python train.py --d_model=512 --bias="none" --init_std_down=0.0 --beta1=0.95 --grad_clip=1.0 --warmup_steps=251 --steps=8205
MLP neurons of a small language model. Each row is named by its layer, matrix (down: output weights) and neuron, and shows model dimensions 32-127. Each number is 128 + 24 x the weight over its row's rms, rounded and kept within 0 to 255. Numbers have three digits each. A neuron's up and down rows have the sign that makes its largest values positive.
After each neuron's rows, "raises" lists the tokens whose logits its output raises most directly, leaving later layers aside.

L4.down985:110132124129119185148132133104152118141124083175133146133162147119167102136136189134159162110145169142153131101119124137146093152140143101126137103148143126098151123107118057145116113152162116118110136081106129145114115109114100143124105102122130137135109126123112103157159142164128118115
raises: "7.", "7,", "6.", "6,", "3,"

L4.down400:138124128141098138088130132134152108111122101090086153136129129171092136118117114135107132093127124148139173127149149162204198122132105137125139112134118099114125136112126159110096127139112155124170145094120105109118150137114095151098103168110145132129163120108127132176156148143153144159
raises: " began", " wrote", " became", " has", " won"

L4.down507:109128120135096104137122140125109152126119133119105109162121093142105137163129143131094126124142111162137100110126089179112168112088151169175142115147134173104129106115147142131117135101121148117110119149143128092167158103097131127168118119157150097103077119139090128188159115128139105096
raises: "ically", "ical", "ically,", "ic,", "ic"

L4.down940:098108159109145123123122122125131188174074140115135110122120116117108116153133111151107144163136121126106142110122149148118182141119093096090160084154108111129149169169149129125151102100117140101120142128102134136140129137140097124139139114145131136127098165163125155123176125142132107141
raises: " finds", " leads", " discovers", " begins", " reaches"

L4.down785:096140116129132112119136113144122173128131133122111162116124091134079171101130093135091132115109132162125137131150130141150219161083107110144124147122138092135134118157100077112170078149150144121141102110085116121137153155127154113080123126147149146142123099122118108158104099166131114134
raises: " include", " are:", " leads", " includes", " included"

L4.down799:091109145145131138147128110126115089144087118155130134119147154161136174109135143132133122125185134142097193097166129148089096112130103139165149142142069122158163156138130105132113139145127151114104114184100159159141121128126113088131107151135151153155161130157139143137135063126133080137
raises: " 186", " 188", " 185", " 187", " World"

L4.down282:130131133072128117146137134162095112118128164135138121132120151127123135132110129107124139124087112070123109134131128120114106078133096076130123154149134142185132115131140074134101125163140147150115117103144123122136121148103129135134103104138140127119125132130126098080180143137121137140
raises: "31", "34", "52", "54", "26"

L4.down384:157138117130129133144109170142117110138199111205124114114130149098139112118130119115159125069124119099131086123155174130140095113156149128119141099064126148140169184106141071108117121125107126142086104122119140134171150171137171171102119099130121115099131136120124145107109121140179137168
raises: "06", "200", "09", "07", "100"